config.toml
num_attention_heads = 4
norm_eps = 1e-05
parallel_block = true
init = "normal"
lr_head = 0.0116
schedule = "wsd"
decay_fraction = 0.662
final_lr_fraction = 0.0
dataset = "wikipedia_en"
MLP neurons of a small language model. Each row is named by its layer, matrix (gate and up: input weights) and neuron, and shows model dimensions 0-127. Each number is 500 + 50 x the weight over its row's rms, rounded and kept within 0 to 999. Numbers have three digits each. A neuron's up and down rows have the sign that makes its largest values positive.
A block is one neuron, or neurons of one layer that tend to fire together. After each block is what it responds to, as a language model described it from the Wikipedia text at the highest values.

L6.gate86:530445554624477555523579508548465497496513488464422583569572512538490418493533575472494520598517541495515532411507450513523485440496436502468467465527503475521543478481534432596493456531534470529433486546576567443539388460453488560452421471447564462446504530461622429432446646557522537434533490518527566447544505511383491458467457480561506539413515441444546455518440531528493419622527
L6.up86:451513506505549574523564512576439568578468512501489479542599515551395551528548491495431538507549395425490510512522492460533654584575569470490515481424540441510421347525537514570480533531416461543491509515556558432534531561500540568497545502517510470508450516512528469477432492473455477421597549529500455546471376501445483516476480449528468544468483488498506462521545414492562566511440
L6.gate396:480403591460551482610535420497496502504468504513424528449506502602523454512413487377447565453547416485457503473567453614425602492418509517495485487470550502531522528521515457540423445522502492460412461456544496450502491418568456532537580554508519510518514628505498429488447489505545425564499519560542527407524580465464535442519510553505462477559510514436573485477463521512514458549532
L6.up396:512531460525570473555573491461539446498462541524377375581534511503469515459531415466513517474480474514555527417586513577486478408514452513493511505488619524479536471428494442578513579519508535532427474498460611449581594410412538496543476460497433593513530440522561562468447501461525451490467454572518438533524513514442532492370404486600460526485458549452455426511387480504542503467471
L6.gate472:492499523574541530625486475516546487454520427557474584536474505481485465448537545513505494490504476486614531501547480568486560518495559492468477427487586518574549413462510496586460530511561529553431468462551614489504535446459548444491554454520523514512504491488473493472441533555463566514452444519492397387502555496531527440485422408530519460525589519505364487477463417496668484595529
L6.up472:597438549594586529551544488417488463506525526505501536524546463517499429396472532513554611505495528419533455651489548570555490513506491441488541518501505523497466428532472528513472587492527467412419452504493543528432552415508446481515451502591448518470463470512476450524462605513464459501428488484590457502477539428505505544497386482523531585516475578497496595487484419480540447555518
L6.gate557:450469589504509504555575396452489566508436479474504468540500482496468507505548520515436486474428451556483490457599538483378553608456465466455522408512527472603466423436454448570483479467524599407456492492462523501490503487486401395588493519519539456534554544539391591579485535506524524645474476545451433462524504524492560476434499554544454438532512561400487441440468545478552497509384
L6.up557:480383591520509523532416402468441577554568512471465526549484651518539538459456412478449516464554530566524491456532532558495591432381450496502491492552501567486558473538474529477408539543531429523496555559446476471450618512514503444506540504485501489429551514446535429567543478482433643499560493479484495474503439521479588414538485536522478456526489483514419487520491527511536490496587
L6.gate561:544464517539585516645517496479509513507525481516425574493562509526466584492562450470525503489514521463611546489576493480456380532503569462479489471437514494521423467463549533585524515545500573623440427480521556606499599384510538483484494493554460452456539478460594502369451539528547587522514576598540382506594425494415573453551411533521510502569438472465478472440513468475574503497515
L6.up561:619569584470498672475515531464488316540474463450449510551493494508549575469482581544513497517605448466518510597524526475456471513460460380514473491503475479508466429524511468606563516503486595470500540572517510523507479429430572567474405462548453517488461484391522444489467472487422556489469440596481392417514441495487501454390475480560517527599512471469499469534476507565374527464441
L6.gate567:514367521606557397598565353478530562476442474548402515564525570527364500500495473500449471494510490456592553554559499391492562535489532493479544438545531416529481520388559521505505444492534558501519459453517568481496550451522473503462374503516597535545558572525496482531431502538546482522458479609523457476508582485519524461518487442536503566467495465475507529468464469496585546565510
L6.up567:519447514505542436537554403435542513519423462440366500607591507502387541376573464417531455465523447418579539521492550529505547516529539585520502516487537463526468599421629506480529471524509536437529426442519544511536543423497528480477466504556531510547575526549533562580375482543541496497472459543531522528571549466486587485506410432517422499527493472506500571488462461469494520550535
L6.gate631:538466638555524496493580504533475620531503518401623475475530531545449518520450498425518561484538482603455521458536495553365458593489526504465514453485555524578550503540578477560476500524507542527393428442497483455450463538514462452513465454414466502544561512446507542537453505546490484541476572466489451455529497459451540489374571513593567478435442546470485478476495620499478472481472
L6.up631:530531507451476567513582515563422612490499486404543502472532421590517487475461429528499546546501458598392492449455507642436461526415558561504462534504528546479559481518550497444468518534494506505454505448573508472516590465555439452592443466471489588543424514449501507501464512501525502591541556494497479474525529455445569426418615487521489532498497516510448512525485556456534467446520
L6.gate641:609541550397442538517431474554420592597508453512427521520593498490477540465518608497423512494534415541473527512567443532456484586448514559476539498574484535496540466506478443452488500510551467491564495555486543405582534423492550490449507483549515545555524599529481456517526453432520501563448514554487449481564587529455510556483453522443508440529525502460442447471430500541496524491516
L6.up641:472453514455529512464516500523491505451510540525505534602540478481578562456479482498463520494540419480551467463532463530537543463369478556487489495498444511540596476516449541515449598516436523496512497487427486502452562493550511463467408526479468460559445452458530479492552402459532541572520515558518425486466474578536524379544572501485470451538596540515512417500447400406507405372552
Responds to: Music chart table endings. Closing parentheses and last word pieces of names in music chart and discography tables, such as France (SNEP), Billboard, Records.

L13.gate7:604433521471514591539583486383461523538548435465491587479540416571457460498497523476417648463507494463513418521571507446491530528482467484516503479450535475535499384494553491559539473506470451586495519601610508455470558498563471559555483527505609597502423574482547508422497492527519583492422425539518428450522548471440366502495583417525501505503467472425501435508553532538435452561512
L13.up7:613483571392425511497458400532537507513476484539460490512505438519515480456504557517461472526519551498435511515461599526408416578613508520474475497501430564541435506526500456411583508499530400485460562559497498514465624519529513523590454541524488526575539591435456593434546567484560412571473478538509586570503534548556475466549515458557454524505485591465526491531468549510569468432524
L13.gate190:521505443527512551536451485500477515494555441498545593546535531529543515471519530417444563458506448482541527559523506442557565609531458479515508472412568488558522441513519417513444427493484554536482483504505608513529583537595425491535500492393482456488469470480523455495530483495501536489504464500450432477550457453456518442494426516556552472457489449499504442588561499590548525557403
L13.up190:469408522529552488489460512606628428483531545482479515509456437541523491486585509380485573414434453545508444429626407516538462423542389586518558501490531483536456549576478509525562435484443477532434561574459552452415525529575491476558505491490481493513556359508482340474556447594487476475524406494531444522508517494529572489518553468523543410428586523428431501492515559519455511501545
Responds to: Mid-word subword fragments. Short vowel-led pieces inside words split into several tokens, often names and places, such as Bas-eb-all, Vesuv-i-us, Belg-i-um, L-im-ited.

L13.gate362:464457538485489496521604492502490547571533526493495606552465556482452618528561505484447471497469520492501553420487451532539520518457495516500563484482544573537474548551526570610487507545531371424497421502474515419563483493567463515419590476497522512527488594504431491432461443526463580508538611609481478486509551468508503458494518434538476479577499476460479474478448445497561453451548
L13.up362:514485484471456479459519432504505485512447502475462537522552553478432502500591494542543415462501512412489561605588500520581538543513570453487551493536519553470569425549549571588453422488475437505441526541570592582560488411585499590549440410515454515484481550408484420439523540495454419472497488509465417446439571562446491566510492476486458454471534569497488372571379466576535424430510
L13.gate471:493635573576599536611524496427444429459458400504392458580471565576461440415518447515520521447370461454497636511455550521513546572506503467437530480542525454531490456468552502503500460486562547453481495490461575486493492544556444491467461458472553464520618498493500533469480458499535431405558604472512508534464492512429445514481509547491465533524443527432442504465463449508526443516443
L13.up471:411446571543499549632563458515525498515537505437446583570511448453485523495466406515451484534479494504405485511509528562481462468438500556472553496587481561457505491491547501533456573524498457487537397671581545544519454531520528405530525622474602529478479576492562472463457476454502492521510550480513466517477550510524563541558489475502495536477531552458514456585417430500514441531520
Responds to: Split word-initial fragments. Single-letter opening pieces of split words, mostly d or D, especially in film credits and tables, as in d-irector, D-irected by, Pro-ducer.

L6.gate20:536476575507376456511612396606547569517509451539537599452503493462486572465488520452531525517520451494510473405599427568519523476453517523498508469576502488536443442546436496439380530481466525456544501514499465454602490438530494508450479402522524550503594528529465403491484478474511591537499500471485491480521533485477467446514652537477507442521542544501496376441471443625595495457536
L6.up20:460507562471414452505559464585597538486479417605455554427543402517446530474493506452510601494499468528504550471566376596604516505418496470549492544494514530506473495530427525463469423511424557471490521490566536446555401520580571512468410465541436515528558504559473495527522581517572437567434436485492494498558541505394563550558585560349433395480547513487557454445492431552531533382548
L6.gate33:549459468504445427587588470536462485473498535493514561564526490510507582515511560457458464543564561487540490480631418573443494527446512567429449342565580511621493479435535451537495462477455528475499437499514487396559534489457450504471461492375531538444486579559436489464458484479571469500474456515492436528587541583586476491433525519494471451508488424489570490551548528467577475489532
L6.up33:520490553422528529534441490558519617509424517607490541520488472543447540488551487496481559502557468460464389472499469417542518525538468403475536481512478602516498502455443476417445517489548489533435484545494449533451512574567481420464541508568541473508554519517556565553616507557598491440468466574545491523522481412535470442483599474552456496404544538451467501531459424574466604506565
L6.gate52:411566503523470475468597462529535469419556426483561556415447578477504582539523452489456498509421475528461521527475460450398490525492460522485526437521576482596501483433521525480441459458495545491558448543586495469537535524468509390455455568458560524452550517441434492476549464537489493556504477610515575544482476666679628450550561591539525297488559395458496445499503533439479561547496
L6.up52:478568514478497558461574504560546438474500434498556581458505646495440491550493447520409477557439435583531455540491478452517519404538530505518562502504528467545422460508599593540422366504535496487610540546521509486473515433404509534534446666406575573494496573381409435415538465572573531517515450575525598462506609568497504506521449577455549452501474451507510516561529509477468514512518
L6.gate225:490471515436505431548581425534503554532471480511484529425510459515556549537463495476495526543413460545505476446560449516474447537523470562505468497515561505530577480498524467449490440510441481527501528506610582504546448600448445460439572528486567562455512416438429544508461441567543460468412443474595426496478473584613584551454595458473522443546618465459442510459574506447448538455483
L6.up225:419572482576441543548506465514514527406557493542615596568518455452550505529568572473600540561417445504455510446517488448476453573533492431497422498551510545498330569416498495504521532525568542513436464603534416528455553478508499504477454515533594443494571487520522460460530497510490460509501462466523572540446450510491511515527411435484592475483488451568414444539472456507475534463435
L6.gate334:446424492493443418577576418470472505501462496519469547443499499503512594504526462552536483482440480532535549420621455493515544461548376539476487463522487565529630466424591499506457457489456525566510515484559513517577555513413476410523520546408528513561530429496500542434485483508515549490486573485455442474518536586448546558453551473508583403454547532405537498485533570545416513487596
L6.up334:470444424497523510392469468536552571552624488475514433485517518470460484515520505544502543463606528528472518480459553474479477421545479530512509480442458383464474515566560522453406493521511467536434522570549540397421517589551595430535526511503455457522513482337431478454460536450472467606493566534537567449390348492529505503628487583469486506510581301536505460405505590435547457556533
L6.gate654:505488534507487423529578437436492506548491476618537563419530441481511483451451452460484497563459473550470479435587407477481502465515529571490508450529575559555526483463514492476483474463495493455523465481520536538612478474482494474570551581493664575581488489454449526468513486460484456560472494474464470578564539587481565550431687518468481460569571539457429458440498475485458519390582
L6.up654:511592562448496591518477555433512467579480431601490525511524525541493529516494469528660550549481524532481515484534565475502469472573483474512626514491479454477446449542449404477483502517447530500455524560567455473515482391563537438478448505581483534521493470555479471503486540553519484427525520593518484523505461556441416473395483447502484433553468513523505443484567543495403477463510
L6.gate691:483464478442448484641523508556492459451485510548481472481531514533524521499479591549502553535490468508497415474580479473399490540425503458415494325550519490643474513400579475471469450465446614543509496474574523540476535547502475478428478537487561570505484607530445498458508557514646513523505457508480503462578449521607491522452580528482419459504512497423524429514515469519576590491483
L6.up691:476544508564467420426504468557485571550474481435566599555429547516449399439520476467576539429517481434533545476530542529590536545557547570453489440428551489550518455527420504458561546481490491417516462435453452446483530507465477529539527394423445498432562513564583429501529470547418414478402545517511467528483554469445499545534474416561524451525404594581557535495420510557462471402550
L6.gate697:474507495483414433538551484482531508463500463469562472493523487524504557417555459518459553606452527574553460473524468431548454497472518531475429515498597561529521532430571452529497528506397471507529501546615555517509473505490525492482571552354514623443578454495418509528342443503519551558544392472440475393485572486492495487443601478543470476503576436434537522496515506411404473445574
L6.up697:543441464564438598522479458477584453590565520508459463449479485449544507475468530416524465598573459514474536484497493463474474422565454530502533482572430511512492452439457464459521538506504506476377558493541521513520614429525484456472505515555541529389595425454440474460552509534438514546517500555472450594546468544498528540565452539450442512522517475512390435525579559556592454522396
Responds to: Mid-name subword fragments. Short vowel-like word pieces inside or ending foreign proper names, often in tables or lists, such as Yoshimur-a, Zolf-ag-harnasab, Ankar-a.

L5.gate55:446473487530548490588488382523563557501509487421476537510466501475490540448497479480469488517468543451480483490540451573423530542472496488437537383524581444616536501436486467557482503471474624482523447482524443514557479465572349436489474493502594542443545609537456492477453514604615487560485421545499477505589417598551547508454444439510474485488473439500547453536500520550514535511511
L5.up55:510545536475464494528521550608463475596479549531623506467476569517502507524477561484480453514443610490482456479478566506470477478488476551481458498539559486524366481508584495513521502500407494453489532498400446439458509529497538513575519484424492531431468551526478453520515457462434494471562559364414514470503538404538532480510620599420532489498524524545505417488551503454501507474495
L5.gate349:502422559570580560529509405482535479492510536513497483521506493488484492505430447413494523607515462442559549540533444445511452666472475527477459442499608602566547578429459504592472544466507615427532483451518562519515506505564427483417489523516552491406465579460564500476474553559475481541504496615500465489560564538522569475458424460565477518537475434424511502504469456527570531477433
L5.up349:562503517472558598488464454426587495527510484471453430518509499513517490495460453479436590498509507477589560580498527482440390619463452634513516503459529529475459530549496531563507585520512544486575486539524553576494581453535438444452455600599455488447518472433518574519506504559406484592547528610574489556544495478411576461529390480597514511494541450497504456484451448456515498490379
L5.gate472:511487540467547479502522514452532404479521478393457448569483508540481605466374495534510448386443504578573535476500541605459410545458526530482471487551547492563483576447536463521536460479514603439519458393540508498592477483477457459452508447506556530576497573598558491586463464485489428466468439485473428561548474518490578535413467568460413478577476476460511502463503482477564486476500
L5.up472:476488537505476359604507412468531535393535467545406458545509482492486519547438491438581477601534594466487509564539488401567492511501486499505503484406507505490509501456524577474452595530464569457546496454482560439431598573445510503482474476557549473549487530447572403496512480490450537500513590538481435494567451495413452460465551600576510475579499541520521506485484423539585491430447
L5.gate551:504418491491551562634532495485577528449500463508512549569491512546523475566494473414572562453425496528513534416562488520396525599444474438479494467603468460491499537444413448507480545479493498460465503456462455491530546477537541457435631388535474442425520487624527593502533481489399493436522601543562576532537401567537546560473437459538544446555520519485524501533493539532455561501557
L5.up551:516505535511590515506535463415530507610510442351456550510499509493426432524509401444503468498525516505535510581550525555519478517462609538503517495532551456519489512429495486603560446475567606549547431495332524534491528486496526455505489530539526477509556494569439527478470447523521566525541514482561461596488488503422544540497445466550614617402484481459450571495554442476575517513480
Responds to: Table cells, music and sports. Pipes, chart names and word pieces inside wiki-style tables of music charts and discographies, such as UK, Top 100, "| 8 |"; also word-initial "Re" in Released, Receiving, Regent.

L5.gate227:506631430490510476497523484466487501481473546542566474527572451516525513492575583454473480440484490494560473493574504521440534422568479457452450450480534556527505524445521426457431506467433559492444456495566563426550595565547437487440504457491476525446447550603485553444472569464469538504577481473457456469604498565585465513443521436574464364533453559424611454496578528464484521455502
L5.up227:531563515590527506536510462461488495483495481563535503559591452503453496531504505454505483427409428479529483450485509561516620451512360503472491505514516516492510512432486400562504531483388500387406540493596444469538535481539549498466514475512647480531484554575523467451498574545468521479570490454456554437531529521495454502456454504500416518529502531432578487528580477473533511487493
L5.gate436:557576543492549527557523535492554471546426479549458528553580485510420395581490513474394435519509412488558431510513476544454564500563483472479501480491517514509449534449508406550531480469474597463559539417462549530630512524450486494536440477518545515411493535468547482465449565490544422547475493490517448390595533500498446510509495434575442437548409643517504498505513537543496462506464
L5.up436:584556579579509522447516572531402563496484566467522498525521479447476534503523560519492573579532479561547505446494608520467584520453537537482532501546468502522413494466443424529501403487379618471530518514447398560452527550532524560577471521558547468495485566505581470465549603424506472553551538483446471418524465395493618383465503505526494524555515554458461488412527547521437514485570
L5.gate535:438495435535498382543420537417511607449445494457417550574472457464437533527466556579479531500515428443543503429581493477497503486441408496433513414519611526580560454465563515487478456504450548545414524485486541460503541467499490453418581543498472531480452593563517607461526517609599458502492517520504470562516547466560553570487504530481476384480464500467510528529545494559563593528398
L5.up535:447496546518541416574423546419522539455501477477462512549520501483462501480476518561485527489480397505558522491509486421512511533436431374532520491440529515499496461503552432487434379527472494599493497503478580559519597457520518432450484552603453437570555514479567545481484514608504429436451552520445460558506514467571492544498433515448528499494463443504492542518525557595555575452444
L5.gate691:491522518479461555551488534607532487504422450457515578486467469525436460470497536497560508481518494464480479418581546610382570581484515518407489345497544618626515521455523397499420477475445624481507523534473514468510561490472481472454505511431497517518471541527460534415546526536582421524460509502485457583573558536538454478438513468518453438526452543491542468502509538539496539409504
L5.up691:410503371463484507522463542526493501556494468582525472528434493525482547391507566446556404475558515482519498358530515473434440526606494490567592464484479599534503489582627504433504474417588516504468551492466512447449517446440558444489601496471427448447487507502556587409561576542522515496498546453448513532484526487585482520526525534565492446473497481448520471544569529544500492388556
Responds to: Number words and table cells. Fires inside spelled-out small numbers (two, three, four, often split as T-wo, th-ree, f-our) and in table numeric cells or headers (Pts, Total, 5.7).

L5.gate373:564494432443439526489514508614456488471460513521487563560515537509440550463477492454441649584511510511494527538472386576388456450532498518450553467492523489495501482527564493468445497501470431502607453503600491423508457534397471534464512573456517589499453569561453410469486559452520488578439459530509520519531524574449558522491546491553509438526472481542495408541513461402491388468482
L5.up373:546449474411455470476466532603484403498405478448412573519562518418471543451445532479455466526516465437503583577406417556470438430469481512537491500509484547493488462553571447430433459499472507535546473585524478491453453596440454504558471456414493533455481506492460398500449603417440465607537432465482547614516560553422596471513516540534535489575461475561510447500487410549453442522436
L5.gate465:467504365464410429554457521531514478464434505464494506512449536471470456607502551422516440442538451470523434512521572517446418456481446497485484452422523503564487434451562437496471497521485659452510503502488572453450490454552461382488484562485577486546490489494479520487486521645520501483468487629567509524543509586484490567494472508550450368507534483537480460521593602397403515518435
L5.up465:501415540461445436526570482568431593489526528449506469515495543546510502473481435479502426559472515589576503421505461499570585481467458469484457482500520561486503447530512540522526456529549510503603474547643459401544537595577539477451523589449456590445509455474459483420578399518537541596535457466531502385480523562552561494515492526506514405444541395487498568557555520498457488463454
L5.gate510:454470436483468468515496467557473497434536524400537496427435491587469472498520521434509513546498463534516516415570443571534556536483525491449552407516546442612540486446464469531389456476368622513499481440555497517539523489436530500500509534438606517478537558572423520465511434541544446542516484492465489496521537592600526498484491496468560375432548474513502513503525493489543540551520
L5.up510:529482529501570476576514412537508538602448542534535484513524458520533458467497467518418589554511581503493479471572560427493435560517474501482480482534471626506508491412548565525521530474551406475502481535433481425445471482619493464398546466532500540444468569488537497551476596525495433489488503452517471471543442416492489517539443526497413578543460490412555508522540410509484529435519
L5.gate521:459513483392440536509607516524485518495515515397492588554511557526505521418571519396442524550522471454482512443511537534494413488461506510447532409498531564573457477537543508498393491550487629456534483434472467433542447433510496374514468537550484578524432488486445445460491486566501488486412451550429537565470553574530539461540493541506444418586542419469430480536468437550534483471526
L5.up521:503570566471505545437445599486493459550548528523458564559454632493557466476460591418472582510519490451448446535466550555529497532459533458518544489435431643484543466564594503435470533528525552517421527511441381508385472509560556522530523516574376506428479487519488520469531504542453479498398568524489535586418492515441469513531381534478505480517562506556400582559502466518486508490560
Responds to: Mid-word syllable completions. Later pieces of words split into fragments, often -ong/-an/-in endings in romanized East Asian names and places (Hong K-ong, Shand-ong, Jap-an), plus N-ational and C-ong-ress.

L6.gate96:569500571463475464531488436512447557563490508482454478518482474498525530486538486499494421495549480563477435498650571523503469555425522502466479432531518557546454598481583414560492481494517509508487435526457555442586490510500565503438463530528558560517465498571521482498558398451435449567454574515497474442531540508510589538427526566478387503489555520495490575533493476531506525546626
L6.up96:579567521481480478487483514480521465499445451462453506554434532496518418441552524458549427510474473503440553557534536489549517580457529474485507514413492514514418584509511458493625508485550520466437493443457516451508520548439490575455506628605493501541561477575513517487517470512448454518433523526497493520552587447483532552503467456563375557572482486560482529505414549527516454614605
L6.gate257:469487513489506437475573510524507542529442495540473581488585464511511521525492537498485541497512334447507529484543432547459568486476432594431492376495585454637541460444607482493461547455470533417423522511466435485572584457556442470436474479494524556459472519485439500570483606454506481545493476492548496530485485558473528508450563489547505451566420453522504519505532527484596530509496
L6.up257:490522381487532452542430413562486535459554532461559489505433496516584416524498473581558440525374636598522463498536487466389492483522454467484505493566475467520505548456485433457556411444457559483452545487568444466473529496521501521546539515462528435475611501439549539438455397592534500497455457518487578528529399575601495589542515574433557505408563402453510465527512548464504593561570
L6.gate421:497485507409408406497515468557543572509425481483502575471505517487513597505432592525469520526496482504503494436593503503556464501482509642430469375422553482663555420442575408559446417494475576430530519543550448478518565551444490519479551475485563575486467546580435459486492488455584470559448477493465552543613602500489427501425500541560418510568417464458589487564496491444547543462453
L6.up421:510490493566532566567555471516437410441558535497472507497514516557429354454575432457506529485488486506586499454509412504384516571523480370480499447615455490524460513520414547465468522445557436515445411480547523468465469470531442483434552462457449507464511559499583510530501509599512568507474537493489409461479438583586542549510508444432567448450569575450483496479502547539458548534599
L6.gate443:434563526432434481517502433535480509607395496510549498483473491514515563449497455619484468504485545555506513486462513579454476465542528617451533473473553503534495493441508437490455408521522563472530438437445521520472547414491493548523579480492615589514405589524506544392452477556584531557474483534430565604537493510475525478509508544457488547536505555516589546404575568537468451460459
L6.up443:472489480395574535542656464511471462527472520459530444410563415550524507487528487526461536460462504493526539503519461535436495459503469497515516470531488476499528430469468521474451498525473515492527559454566503550606571440478505480540397522404450517648483515505501527552450362523505528542456475543529558411513438555521642554405497477437568555457560455456546467529505540467450444551479
L6.gate448:537513502471535464470561512412464525508420485453442453462571441575530441439580558472449454549518452537479505430574483582518563465602478544486497463469545548516525487471513432517424484510467591446603462432489516515575558499489533616518514560458569443511460531631430449462532613433466529527510491534452482441572522470388562470522471422543455373476501568516484540496420508507531422494511
L6.up448:497506567473413464458516515467469646484523451477422553469432341454572500518479544490443504488504498571488468486541575542516584492456582537494500505466453554521506516467509483452511439527499507524561519442463492509590569589567452517511506585499507588439502434569508506493558408432396501576441425457506524477515458404464499407380586511436574508561452443462476548515487548431618456517426
L6.gate486:520468448515456474540562479576453495468404504534392554450484469492500496381546581459516543521499579496563474447641477510467539468444566496425504369490562528617546412449478426515413470483482633463540399548564498531534515436528465414504502446497570530530566574501462504480520517502558474493452368529479529453553527513468549486465494553554476467530427514527552494532520476479512535511537
L6.up486:478497567523495516534501454438545548552591481416586468594485553555457538595553521478496503490543404524454506540483541528456530578554459506472540428505524455539405578448533484492505446452556476528460550487405458443504485500483519524460440514457449417397448471558527481510477532500519464548455606506438457540551442531598468510516520436512513484417464427454508541511527585513523569488496
L6.gate538:564561580454504489573467490526471476543394486524472520503520480527512478482449528479481486563556594504525512502635493453489482533476538466387508365471563534642444433447540446479474503472503569509512569510514464409591556484436535506449478497477555428439451487566472519463506552488493530492502483548384455517547540485521513433437499505478462499491447477406512578476520562512526511492457
L6.up538:414399407528429461591547493568468554448604544488509587491473539503461532518509533479487584428476414484486503493501471561514458526524479546471480441602470483535562540482459498569447447482429443490430498531512486520471494518572334486506483440496422559464546547427501479514490486505529463534452490458573515476567434610544440576455530495526494426504546426500551372562539457417533573511559
L6.gate702:555598555519493428659510527501452500461450418496490454480522486542503505519427486482526425584586693512520446451552530489537444531489509586464490470476584509507517449462474477432541473488475517536543494527464555442548469396509528449479537466529505524520447497551530389534526597536483520400508356461448541455448526400592528426496477514517426510527511553502549517522462541541574445470481
L6.up702:425533520462577461530525441464436433551471544442454477391505480452556471587517518512454388561469468450454558476468486523505563489420518598484449488508613514534523443486557496467514539521490521523644564496478496477489451534442508570467579470511533541488411449498529511519541533483440541496507443454418473486459473427570620494529496458516472496639505586532523501440494493439550476549526
Responds to: Mid-word name fragments. Short inner word pieces right after a capital-letter opening, mostly in proper names in sports and credits lists, such as W-ig-an, Cle-m-son, W-il-son.